{
  "num_hidden_layers": 8,
  "hidden_size": 192,
  "num_attention_heads": 3,
  "num_key_value_heads": 1,
  "head_dim": 64,
  "intermediate_size": 512,
  "vocab_size": 2942,
  "hidden_act": "swiglu",
  "norm": "rmsnorm",
  "norm_place": "pre",
  "norm_eps": 1e-05,
  "positions": "rope",
  "rope_theta": 10000.0,
  "rope_fraction": 1.0,
  "qk_norm": true,
  "attn_scale": 0.125,
  "bias": "none",
  "tie_word_embeddings": false,
  "parallel_block": false,
  "extras": ["capped logits"],
  "init": "uniform",
  "init_std_qkv": 0.0462,
  "init_std_o": 0.0,
  "init_std_up": 0.0462,
  "init_std_down": 0.0,
  "optimizer": "adamw",
  "learning_rate": 0.00305,
  "beta1": 0.9,
  "beta2": 0.95,
  "weight_decay": 0.09,
  "lr_head": 0.00516,
  "max_grad_norm": 1.0,
  "warmup_steps": 307,
  "schedule": "wsd",
  "decay_fraction": 0.773,
  "decay_shape": "linear",
  "final_lr_fraction": 0.0,
  "batch_tokens": [32768, 65536],
  "max_seq_len": 128,
  "doc_mask": true,
  "train_tokens": 228500000,
  "max_steps": 4865,
  "dataset": "wikipedia_en"
}
MLP neurons of a small language model. Each row is named by its layer, matrix (gate and up: input weights) and neuron, and shows model dimensions 0-63. Each number is 128 + 24 x the weight over its row's rms, rounded and kept within 0 to 255. A neuron's up and down rows have the sign that makes its largest values positive.
A block is one neuron, or neurons of one layer that tend to fire together. After each block is what it responds to, as a language model described it from the Wikipedia text at the highest values.

L3.gate361 [102 135 161 108 136 117 134 113 152 126  88 118 105 141 130 147  95 120 102 147 119 132 185 146 153 106 162 127 142 155 155 126 135 137 156 101 114 180 120  65 109 136 114 103 137 156 137 113 109 133 117 113 160 137 117 126 128 144 161 131 165 107 129 109]
L3.up361 [164 128  99 140 117 115 121  90 158 134 111 137 144 144 111 119 118 100 185 160  74 136  99 154  95 129 134 122 133 124 123  97  93  98  90 110 132 133  99 127 137 156 108 139 123 137 145  89 179 135 105 139 119 166 119 120 144 127 165 124 119  65 103 149]
Responds to: Fires on the -ed ending that completes a split past-tense verb in narrative prose, such as sett-led, draf-ted, employ-ed, pill-aged. Weaker hits land on -ing, a comma after a date, and "of" or "including".

L3.gate451 [156 144 167 156 159 119 116 109 155 151 130 110 115 169 113 134 120 135  79 143 103 112 126 137 123 140 135 110 133  93 113 132 124 125 139  69 163 154  85 115 147 132 116 162 127 133 162 100 128 168  62  91 149 153 145 112 158 117 117 131 141  78 156 108]
L3.up451 [ 79 126 132 167 133 131 139 172 130 116 146 163 188 103 146 124 100 183 137 114 152 120 132  95 147  95 147 109 156 133 138 145 101 109 118 110 104 132 141 105 185 158 144 105  78  92  95 115 146 112 148 133 100 141 140 136 116  80 135 174 106 146 119 103]
Responds to: Fires on short vowel-plus-s pieces inside words, such as d-os-age, cl-os-ely, L-as-er and Yug-os-lavia, and also on "that" and "of" opening a clause or phrase.

L2.gate18 [163 159 120  84 120 105 138 104 153  99  74  98 134 171 104 135  92 134  85 106 131 144 140 126  83 140 120 144 102 115  95 106 149 171 140 132 106 113 119 134 135 163 128 123 123 105 103 128  92 125  99 153 160 113 110 135 124 127 125  77 109 126 103 130]
L2.up18 [139 136 139  99  81 126 127 124 148 149 100  91  95 135 126 138  93 142  75 132 135 155 153 117  94 140 121 162 133 141 138 139 123 160 170 127 184 175  92 120 140 163 134 126 120 110 113 160 115 128 103 121 141 151 136 134  89 135 131 135 123 112  81 153]
L2.gate24 [112 123  98 132 115  96  74 141 170 118 141 151 104 150 134 126  99  78  98 119 109 119 139 134 147 129  74 104 130  85 114 144 146  94 176 110 127 134  70 124  72 132 137 130 161 111 146 144 161 112 143 124 148 125 120 141 157 118 150 123 166  66 130 101]
L2.up24 [121 133 178  93  87 134 106 109 186  87 102 136 127 143 120 141 164 119 125 114 140 116 115 147  74 133 113 115 141 126 146  89 150 165 122  82 115 140 167 106 130  81 169  77 126 121 108 158 101 149 148 150 118 127 112 155  97 137 127 138 139 113  89 120]
L2.gate37 [169 145 162 132 158 104 126 152 146 105 117 116 102 197 166 129  81 115  99 177 126 119 151 130 129 109 141 157 112 130  88 103 119 140 142 143 170 214 117 125 127 126 125 121 156 156 156 153 146 144 128 104 133  80 106 165 138 168 144 116  98  82 128 132]
L2.up37 [122 145  82 161 121 120 130 135 157 115 161 139 128 136 117 120 171 142 153 158 164 100  79  89 140  92 143 139 121 135 124  84 146 147 148 163 121 114 145 120 145 134 121 107 129 147 121 106 124 113 113 128 123 141 158 113 135 150 114 144 139 133 149 144]
L2.gate47 [180 137 160 129 121  99 143 147 149 147 162 142 130 159 160  95 138 165 144 113 134 112 143 148 116 147 118  93 122 172 149 139 138  77 107 173 122 180 113  98 115 120 104 142  79 107 122 100 101 123 126 133 167 133 165 111 179 142 131  90 118  86 139 130]
L2.up47 [152 148 130 116  93 125 119 133 115 128 162 130  81 145 118  95 127 163 138 146  84 128 122  73 162 136  94 100 143 153  75 138 169 141 143 111 154 104 137  92 116 141 123 160 100 129 105 147  89 108  94 107 136 127  93 135 123 107 151 112 173 114 152  97]
L2.gate90 [167 146 105 174 148  92 118 133 136 108 154 125 162 154 144  87 139 158 133 112 139 149 160  89  96 134 181 115 127 141 147 129 123 105 138 133 126 117 102  87  78 127 135  96  94 156 136 150 133 156 138 147 118 155 106 126 122 147 160 115 120 104 133  87]
L2.up90 [133  99 105 139 110 129 127 140 135 137  95 138 133  92 142 154 112 115 165 133 136 156 105  98 113  98 117 163 111  95  95 121  89 122 134 114 122  90  80 147 122 108 101 156 189 156 109 131 153 126 105 196 142 152 149 122 117 137 145 118 113 120 118 122]
L2.gate100 [114 125 121 157 102 137 161 109 131 149 109 148  82 144 119  92  61 146 110 131 155  85 123 133 156 134  75 127 122 139  86 101 140 136 158 159 122 117 124  76  95 161 131 122 106  91 113  99  99 104 145  82 160 122 154  85 124 134 142 154 140  90 155  80]
L2.up100 [153 127 135 127 123  96 141 103 158 138 146  96 131 125 147  89 136  99 120 106 182 120 131 129 126 116 121 102 133 103 115 130 124 117 127 125 184 154  86 158 108 118 145 140 115 136 115 139 142 114  75 101 157 128  63 141 151 122 131 124 132 108 164 107]
L2.gate154 [135 139 121 100 170 106 175 119 156 136 128 133  92 147 107 122 127 134 135 138  94 133 117 135 142 130  81 106 132 100  92  81 106 158 120 109 134 129  92 136 159 166 122 135 152 132 132 145 116 135 138 149 170  95 130 163 157 137 149 122 127 138 144  59]
L2.up154 [139 108 111 116 125 134 169 162 110 152 126 153 152 165 102 141 117 152 138 133 147 123  92  91 124 146 107 116 141  97  98 121 127 140 102 116 143 136 115 124 112  95 120 129 128 175 160 113 145 138 150 136 121 117 108 126 119 127 132  78 189  89 143 128]
L2.gate217 [142 134 128 134  91 131 145 170  96 117 139 106 158 119 115 144  97 133 135 113 116 129 140 161  98 115 143 162 145  94 119 113 114  94 123 150 121 147 167 107 109 183 128 139 138 124 121  95 164 128 123 170 146 123  83  79 171 129 146 125 110  87 110 127]
L2.up217 [101  80 128 151  93 162  94 128 128 183 163 105  86 171 139  91 139 140 133  79 121 148  90 128 132 137 127 122  97 124 121 113 122 114  96 122 109 117 150 111 109 191 115  92 128 139 164 131 137 131 111 130 171 162 114 115 135 144 146 119 126 140 131 142]
L2.gate223 [106 181 122 113 136 106 107 154 143 134 132 110 120 139 136 118 107 121 110 147 125 141 124 108 156  74 111 142 131 116 141 148 142 121 175  85 143 135 141 117  88 142 118 150 132 119 149 135 112 112  88 141 151 104 179 110  73 165 132 116 118  98 128  95]
L2.up223 [151 102  99 148 106 129 135 138  89 109 136 116 119  82 143 170 118 136 127 141  97 127 112  91 123 110 129 137  91 125 158 132 115 167 113 148 121 136 110 128  75 129 119 140 152 126 139 106  79 173 107 183 143 150 149  99 141 160 122 114 106  80 162 146]
L2.gate390 [123 131 114 117 133 120 152 133 106  98 122 122 132 151 113 169 137 128  88  98  94 128 159 141  89 105 137 138 108 109 121 137 124 163  99  86  93 112  99 123 140 157 198 135  99 107 134 131 179 156  84  93 185 148 121 142  86 117 157  72 163 103 120 118]
L2.up390 [136 134 126  91 186 127 147 123  96 153  88 170 153 151 173 137 105 120 139 175 185  93 187 127 118 126 130 163 129 103 214 118 139 143 130 162 120 111 132  85 137 117 128 141 112 121 162 104 159 115 146 116 125 129 115  77 158 126 116 150 154 137 146  76]
L2.gate396 [115 124 163 170  91  69 144  82 136 102 106 113 177 123 100 162 101 102 144 108 131 117 177 157 135 172 100 110 128 127 129  83  90 148 141 100 116 146 133 115 106 146 123 142 162 126 156 112 130  79 116 145 139 146 105 126 133 153 160 102 145  82 130 110]
L2.up396 [134  85 148 138 123 104 138 117 164 121 183 131 114 136 120 111 111 130 136  60 115 131 109 154  99 113  83 110 110 132 152 112  92 123 135 127  69 125 188 139 131 137 123 142 141 110 133 119 140  76 129 139 144 134  81 109 171 115 128 162 151 134 130 106]
L2.gate398 [114 149 136 178 100  66 126 127 116 141 125 113 119 113 151 123 142 140 115  80 158 166 110 109 103 106 127 109 170 113 110 142 144  93 111  96 135 174 132 133 126 149 126 135 136 148 125 118 162 124 103 133 157 113 132  83 142 159 158 119 130 118 131 139]
L2.up398 [106 123 108 123 115 128 140 101 165 126 130 108 103 122 125 167  85 153 150 171 107 127 130 130 114 106 136 124 140  91 134 146 111 146  86 125 141 115 162 101 140  99  82 125 105 116 153 111 107 137 137 141 121 116 113 111 123 117  98 160 137 126 127  83]
L2.gate418 [153 163 117 110 143  97 114 101 118 147 126 126 165 154 126 108  57 131 140 145 119 118 157 101 121 144 127 145 119 119  77 150 143 105 156 151  80 134  95 143 149 165 152 131 127 150 131 152 159 137 137 145 134 148 103  90 120 120 169 169  98 127 174 136]
L2.up418 [ 89 112 156 135 133 141 163 135 136 108 116 188  92 142 121 100 113 127 147  96 120 138 138 160 102 141 152  96 130 149 121 115 169  99 132 109 143 116 124 154 114 131 130 152 174 117 127 119 134 162 109  80 156 117 148 178 109 107 104 135 134 132 133 128]
L2.gate466 [184 156 117 152 130  57 117 119 126 148 113 125 139 158 140 147 149 116 107 130 136 115 141 115 123 126  97 141 160 117 131  99 127 144 133 146 112 113 118 159  96 136 101 113 133 155 135 129 130 125 136 161 111 143  83 116 127 129 138  81 115  99 122 124]
L2.up466 [138 121 194 169 138 133 141 129 116 142 103 133 139 144 175 116 151  89 131 133 168  49 160 106 146 144  86 104 139 108 107 104 141  87 100 109 133 104 111 128 130 159  87 147 139 140 160 111 127 145 116 189 164 126  86 147 138 102 146  69 136  85  86 129]
L2.gate472 [141 144 127 110  98  94 123 181 147 135 146 113 108 105 139 129 100 118  79 144  95 146  90 101 142 112 123 130 151  92  74 159 152 119  92 191 106 126 147 133 163 153 141 136 119 132 148 154 155  50 108 150 136 121  99 131  96 122 134  73 147 126 123 129]
L2.up472 [ 46 113 108  86 123 142 122 135  85 132 104 137 104 168 120 128 107 114 117 116  97  96 127 139  80  94 118 106 108 103 127  94 107 166 125 144 141 135 161 106 108 135 115 104 132 124 112 163 125 121  63 126 178  88 139 123 124 163 150 107 100 125 152 137]
L2.gate493 [138 140 104 115 154 118 143 172 127 158 125 112 162 106 104 138  80 116 137 178 104 148 138 161  94 146 125 121  57 129 113 132 131 118 131 126 169 132  83 113 156 144 139 136 115 159 127 140 124  92 137 113 124 113 116 116 103 114 150 126 110 125 187 166]
L2.up493 [121 142 146 132 148 148 126 156  97 153 212 142 130 124 134 169 135 180 124 122 155 118 163 139 115 138 104  62 151 141 188 134 123 125 150 136 136  95 132 120 113 141 122 106 145  92 117 122 125 141 163 121 124 150 108 111 148 121 149 170 119 138 176  92]
Responds to: Suffix or end of the main verb right after a subject noun in descriptive Wikipedia prose, as in contains, includes, features, issued, held.

L2.gate23 [165  77 133 108 137 105 156 124 160 138 109 125 120 136 138 134 119 111  96 157 124 112 141 116 106 135  97 188 121 107 145 130 112 101 154 134 110 167 117 132 137 203 163 113 156 115  89  97 122  94 130 109 151  96  88 141 111 158 155 106  96 180 147 143]
L2.up23 [173  94 136  88 142 118 178 123 158 144 128 134 141 137 119 125 102 169 101 123 104 112 156 117 114 131 110  97 140 108 148 118  60 126 116 128  99 149 139  96 117 166 141  93 149  97  86 103 120 103 175 156 160 129 120  90 113 161 134 123 130 165 169 116]
L2.gate119 [ 97 191 162 139 105 120 127 146 148  85 112 148 164 116  85 179  80 112  89 149 112  91 110 175 137 137 113 175 115 125 149 104  65 107 157  96 111 134 133 101  93 153 161 136 128 110 179 124 149  85  77 119 131 142 167  99 146 146 145 169 114 126 110 126]
L2.up119 [145  67  88 147 112 117 167  94 149 148 137 136 135 146 118 151 117 140  87 153 102 142 145 118 141 110 164 133 122 150 101 135 119 141 185 148 168 121 139 136 154 128 114 132 164 120 147 152 111 121  68 124 169 114 140  99  84 177 102 111 128  94 115 140]
L2.gate185 [109 140 124 159 135 113 160 136 118 147  79 121 132 121 100 152 104 118 152  98 104 111 187 125 163  94 123 110 134  92 135 147 132  96 119 148 108 165 130  80 101 112 143 161 107 116 129 115  96 166 106 137  75 132 170 101 150 133 140 111 128 105 135  64]
L2.up185 [152 108  94 158 114 146 103 117 126 127 129 114 148  90 108 113 115 140 108 159 129 103 113 143 116 120 139 155 166 158 125 118 146  98 117 128 120 134 136 127 114  72 109 153 123 129 127 157  95 131 103 110 160  96 106  58 134 140 113 124 139  95 157 139]
L2.gate197 [107 159 103 147 131 156 131 127 150  90 162 133 164 160 152  91 167 137 122 144 128 123 110 119 149 127 135 131 131  86 138 118 120 145 110 126 136 123 152 118 101  96 147 144 150 146 130 128 119 111  88 127  94 122 111 121 161 119 105 162  84  98 168  65]
L2.up197 [131 125 157 123  91  72 155 110 115  90  94 110 162 131 118 129 151 119  82  81 135 109 105 141  94 120 129  82 110 134 159 162 126 164 132 104 129 181 142 122 144 121 148 107 118 167 137 119 168 125 125  86 114  71 110 141 111 133 135  90 146 147 145 100]
L2.gate230 [114 149 136 132 147 150 135 148 151 114 129 151 142 132 169 123 139 120  93 124 141 150 152 134 126 106 117 130 143 122 138  85  83 117 122 117 120 141 134 120 113 109 141  92 153 125 145 114 157 150 107 127 174 132 106 132 144 177 121 116 131 139 159 107]
L2.up230 [108 131 128 121  99 163 142  85  87 111 161 130 162  86 120 129 104 115 120 155 115 131  95 134 135 137 142 118  87 131 137 129 168 119 107 123 153 160 161  63 122 131 132  98 152 146 128 123  92 142  83 126 149  97  99 130  93 129 147  92 122 108 116 145]
L2.gate253 [ 87 133 128 151 110 125 126 102 118 128 162 144 177 154 106 112 123 135 117 130 150 168 177 132 132 132 106 123 111 138 141 145 151  97 165 125 131 155 103  98 137 160 150  80 139 159 138  86 120 101 153 108 193 109 110 103 125 191 153 100 133 132 158 103]
L2.up253 [115 131 114 110 131 100 135 180  97 128 126 169  78 114 113 162 179 163 139 140 133 104 114 160 121 106 124  92 154 138 141 152 116 137 122  79 120 139 132 123 126 114 135 134 135 131 167 114 125 141 118  98 171 112 118 141 156 138 143 135 162 137 125 130]
L2.gate260 [ 99 132 110 115 103  96 170 153 171 109  84 119 142 123 142 119  99 137 115 141 109 105 125  99 131 132 139 133 130 126 122 113 143 139 144 178 121 109 117 115 117 169  93 111 109 141 145 131  79 121 122 169 142 107 167 116  98 172 170 110  98  60 118 144]
L2.up260 [146  91 147 123 105 128 134 125 119 148 140 132 137 125 111 112 110 136  82 135 103 146  78 108 126 164 104 121 145  79 128 154 135 131 128  98 140 173 110 151 114 139  97 118 111 126 149 158  52 137 103 143 155 126 157 139 146 172 148 132 134  98 113 130]
L2.gate269 [114 139 106 163 134 142 125 141 153 126 131  86 128 151 135 106 117 114 106 124 157 118 105 117 137 154 150 120 132 138  95  62 152 153 137 125  81  99 104 121  87 154 133 112 137  90 139  99 120 135 108 105 134 102 165 164 154 120 124 101  67  83 126 160]
L2.up269 [ 96 118 170 139 116 143 107 135 145 142 142 166 114 111 147 139  81 150 104 107  96 151 168 123 116 155 143 132 129 113 132 161 109 100 123 120 135 168 176 151  75 132  79 126 163 104 147 107 145 100  97 157 181 132 148 182  82 129 119 106 133 127 169 149]
L2.gate284 [146 141 140 179 115 140 126 153 152 108 132 152 179 116 118 136 163 108 111 123  81  89 139 107 104 109 132  86 115 126 143 109 165  93 154 146 135 153 169 134 123 144 115 170 105 127 149 161 125 113 105 101 112 125 147 122 138 127 105 112 121 104 103 161]
L2.up284 [140 145 151 167 111 168 133 135 126 124 160 153 170  80 112 108 153 116 150 128 123 132 162 110 120 136 128  83 156 165 148 166 152 102 127 108 169 147 150 147 115  97 135  96  98 146 141 128 124 200  93 101 130 131 126 115 136 120 143 155  96  98 115 135]
L2.gate293 [121 143 162 130 134 130 113 137 111 153  74 116 112 106 147 134 126 131 110  98 136 112 166 122 116 115 145  91 149  99 121 142 123 115 103 100 163 147 119 113 121 118 134 128 153 126 157 109  92 108  94 135 132 139 123 128 154 137 134 137 134 164 164  89]
L2.up293 [117 101 141 137 143 155 157 159  99  84 132 140 158 159 100 188 104 172  71 123 105 149  97 146 116 141 119 131  91 120 109 104 131 164 115 138 165 107 154 138  99  89 147 103 166 147 134 178 129 143  78 124 150 146 162 116 113 116 130 142 155 153 124 126]
L2.gate298 [145 100 118 160 174 110 107 159 126  98 116 119 128 123 110 102 135 116 122 137 115 178 151 109 131 131 120 161 113 164 122 135 122 122 153 166 113 113 129  63 112 140 135 159 142 112 149  65 138 155 182 111 128 157 189 151 143 131 126 147 140 129 152  99]
L2.up298 [149 135 134 124 122 132 113 155 129 129  89 130 121 150 132 142 126  85 186  83 106 142 120 134 127  84 149 128 142 120 115 119 123 149 172 122 178 144 132 123 146 131 138 130 171 147 117 125 203 134  98 108 136 153 118 156 143 146 113 148 150 116 126  95]
L2.gate374 [163 123 184 175  94 125 136 161 169 137 119 130 156 120 114 133  90 117 117 106 142 114 131 139 136 141 156  78 125 139 157 130 158 102 111 107 100 106 132 124 134 174 113 144 109  92 127 137 102 126 108 125  96 130 161 101 134 129 126 136 137  91 100 107]
L2.up374 [109 168 113 122  84 147 159 139 130 121  95 109 136  90 152 136 123 155 109  86 141 122  63 130 116 104 113 129 140 131 131 121 127 114  88 129 164  88 117  85 157 152 133 151 148 159 152 139 110 119 121 118  99 147 143 146  88  94 119 139 111 196 101 105]
L2.gate385 [108  98 102 155 116 114 183  93 161 178 108 142 130 120 191 151 106 157  96 156 130 132 125  86 142 126 131 144 152 114 127 128 116 124  83 103 128  99 113  83 176 123 171 145 162 120 103 134  68 130 101  90 140  88 140  74 152 161 130 114 120 119 143 112]
L2.up385 [116 112 140 139 122 126 105 121 101 117 127 147 179 111 169 160 106 130  84 146 147 135 107  84 109  97 133 126 110 111 139 175 122 127 137  96 110 154 131  94 140  97 142 141  94 135 148 151 150 103 105 111 163 142 112 104 155 155 131  98 112 109 156 140]
L2.gate394 [175 148  94 116  99 108 150 159  89 156 140 100 109  88 154  96 116 177 109 195 103 133 138 105 104  99 144 116 109 122 116 132 124 123 109 116 174 161 127 173 143 114 147  87 146 127 101 142 126 164  69 103 143 137 102 108 137 134 150 109  86  89 126 123]
L2.up394 [164 150 122 120 116 124 151 118 133 160 138 155  91 128 181 111 158 101  99 103 104 120 104 102 173 130 100  59 138 131  91 104 133 129 135  97 172 144 124  92 121 139 142 124 130  73 122 132 122 102 114 121 160 138 121 129 132 145 143 149 127  98 132  84]
L2.gate422 [115  91  83 121 131 113 123 143 117 195 132 149 107 139 134 132 129 108 121 106  84 118 131 124 125 125 121 130 150  83 141 136 113 132 129 161 120 136 117  93 113 161 137 147 183 109 119 138 126 127  86 115 126 175 136 121 135 152 151 120 134 117 150 171]
L2.up422 [130 167 125 114 128 135 138 146 132 119 153 134  75  78 163 116  98 126 125 107 100 139  90  97 114  97 123  82 154 143 179 143 129 116  99 132 116 137 143 140 124 112 176 114 155 141  91 153 122 127 118  68 109 134 169 134 161 131 107 164 131 177 117 104]
L2.gate491 [160 133 149 139 106 121 165 174 137 115 116 128 131 146 133 109 131 103 132 133 155 168 165 153  77 124 135  83 155 158 145  97 133 117 109 142 199  94 124 128 136 132 115 137 134 153 157 159 127 213 147 124 132 130 105 158 129  94 153 146  87  70 144 141]
L2.up491 [ 94 115 101 138 148 124 114 144 149 118 152 144 169 129  99 117 101 114 128 153  82 166 161 118 112 119 101 149  97  75 111 125  83 135 151 120 142 190 135 125 141 148 120 114 100  96 166 149 131 106 140 144 178 134 123 127 137 147 138 130 112 146 106 141]
Responds to: Word-internal fragments, often containing s (is, os, ess, ys), in split words like leisure, decisive, analysis, Press, religious.

L4.gate95 [131 118 141  98 124 144 186 121  87 130 140  98  81 140 130 151 120 175 128 159 137  92 176  91 173 156  99 176 117 160 132 118 174  90 121 135 160 142 126 166 160 129 109 107 118  60 160 158 103 115 128 142 151 126 139 110 101 142 148 113 123 137 154 145]
L4.up95 [111 156 108 131 148 122 144 145 121 137 162 133 167 135 109 136  71 151  96 137 134 144 122 132  98 116 147 116 113 143 144 160 122 100 127 124 109 157 163 134 110 119 103 107 148 131 160 126 127 127 171 110 169 113  95 131 105 149 173 154 125 123 157 156]
L4.gate398 [129 148 138 129  88  88 109 126 111 131 113 131 154 146 174 144  97  83 154 131  99  99 116 141 126 126 141 136 142 140 157  72 113 117 108 144 164 142 128 131 113 127 144 143 124  95  96 149 152 110  92 133 153 120  99 132 124 155 137 147 163  79 164 110]
L4.up398 [119  96 157 140 117 146 112 140  96 124 173 157 133 146 160 149  78 122 146 130 118 164 107 127 108 165 144 131 189 173 133 113 120 100  95 110 144  98  87 127 149 109 129 104 112 159 120  91 127 178 109 108 149 106  87 113  88 104 112 137 153 166 144 119]
L4.gate476 [138 106 114 114 140 137 142 193 133 149 111 115  81 141 152 116 130 133 140 151 155 162 129 121 159  89 138 125  88 140 116 126 174 143 142 148 116 153  78 104  96 132  99 145 164 147  64 166  99 162 115 154 157  99 134 122 124 128 132  89 108 113 135 149]
L4.up476 [134 123 144 143 101 108 107 126 143 151 117 100 147  80  89  69 123 114  82 165 156 140  95 109 126  86 128 101 140 109 121 153 141 116 194 148 131 187 107 114 122 126 124 143 148  78  99 103 101 101 109 107 115 144 151 164 112 132  88 147 109 156 114 132]
L4.gate486 [130  96 123  92 102 119 112 148 120 141 105 154 131 119 127  64 119 113 125 140 100  99 144 111 103 128 138 127 109 132 134 120 137 112  75 127 136 108 120  94 191 154 153 143 146 150 147 121 148 162 131 134 126 101  75 141 155 150 161 106 124 119 172 131]
L4.up486 [136 125 125 100 103 151 155 159 128 128 141 149 157 120 125 131 132 141 112 136 156 122  74  93 125 124 103 148 137 137 119 181 115  92 129 106 143 143 109  49 176 122 163 164 136 112 116 136 152 123  94 150 148  75  98 115 104 156 121 121 117 120 120 111]
Responds to: Line breaks ending a "- Field: value" infobox or bulleted list line before another "- " item (Country: Slovenia, Type: Church); weakly, mid-word pieces like Tre|as|ury.

L4.gate9 [109  91 139 121 119 149 163 159 119 144 117 164 140 159 119 144  77  93 143 100 103 136 133 126 135 110 108 165 128 108 115 155 170 124  96 113 114 166 109 101 138 137 153  88 133 142 132 121 140 122 106 175 170 137 144 109 117 124 177  73 107 114 143 154]
L4.up9 [103 145 118 146 119 140 145 134 114 171 136 132  82 139 112 153 114 122 106 190 115  91  79 112 191 121 154 140 117 140 143 121 141 133 109 152 136 144 125 124 134 124 150  71  70 109 136 162 145 111  79 142 143 115 109 140 131 127 152 113 152 137 140 128]
L4.gate144 [128 100 125  72 160  94 120 106 115 133 114 161 150 113  98 122 101  65 111  98 104  87 134 127 160 114 136  85 175  93 159 165 134 144 154 141 114 114 120 113 127 112 142 102 130 135 126 158 164 151  91  98 136 141 108 124 162 108 135 142 113 101 133 140]
L4.up144 [125 101 158 127 157 111  84 110  91 147 129 121 110 109 148 132 116 110  94 130 116 107 105 112 108  96  85 174 108 112 105 196 171 147 101 111 122 105  87 146 134 170 126 123  90 135 150 108 137 178  88 126 120 114 106 131 158 173 103 111 118  94 161 125]
L4.gate177 [157 134  77 146 138 115 140 134 148 135 152 119 102 146 124  74  97 150 145 146 120 145 127 123 162 139 145 122 151  80 109 128 111 163 119 162 140 137 109 154 108 152 152  88 115 124  87 124 133 141  84 137 162 112 113 155 121  99  98  64 121 151 161 117]
L4.up177 [125 131  92 129 108 136  96 149 109  99 158 116 108 119 124 137 131 126 125 156  85  99 134 111 136  80 115 108 134 108 144 133 110 113 110 143 122 126 117  77 166 132 184 128  72 182  94 148 129  94 103  79 131 116  89  81 147 108 136 166 145 114 168 143]
L4.gate258 [107  92 104 106 137 137 139  86 142 122 102 179 126 129 117 108 120 138  96 122 123 127 155 151 140 138  93 121 176 114 110 157 113 121 155 130 120 128  97 111 133 158 158  83 106 145  96 105  81 169  89  83 147 113 133 109 111 133 123 121 104 116 143 133]
L4.up258 [130 145 165  90 122 173 109 152 171 115 144 110 119 141 109 106  97  72 179 110 123 112 126 164 113 126 146 141 103 144 148 142 128 135 115 124 123 140  72 130 127 177 160 143 144 126 120 153 157 159 122 152 184 144  86 146 121 134 149 119 146 107 106  89]
Responds to: Past-tense or participle verb tokens, often the "-ed" suffix, right after a named subject, e.g. described, praised, said, suggested, captured.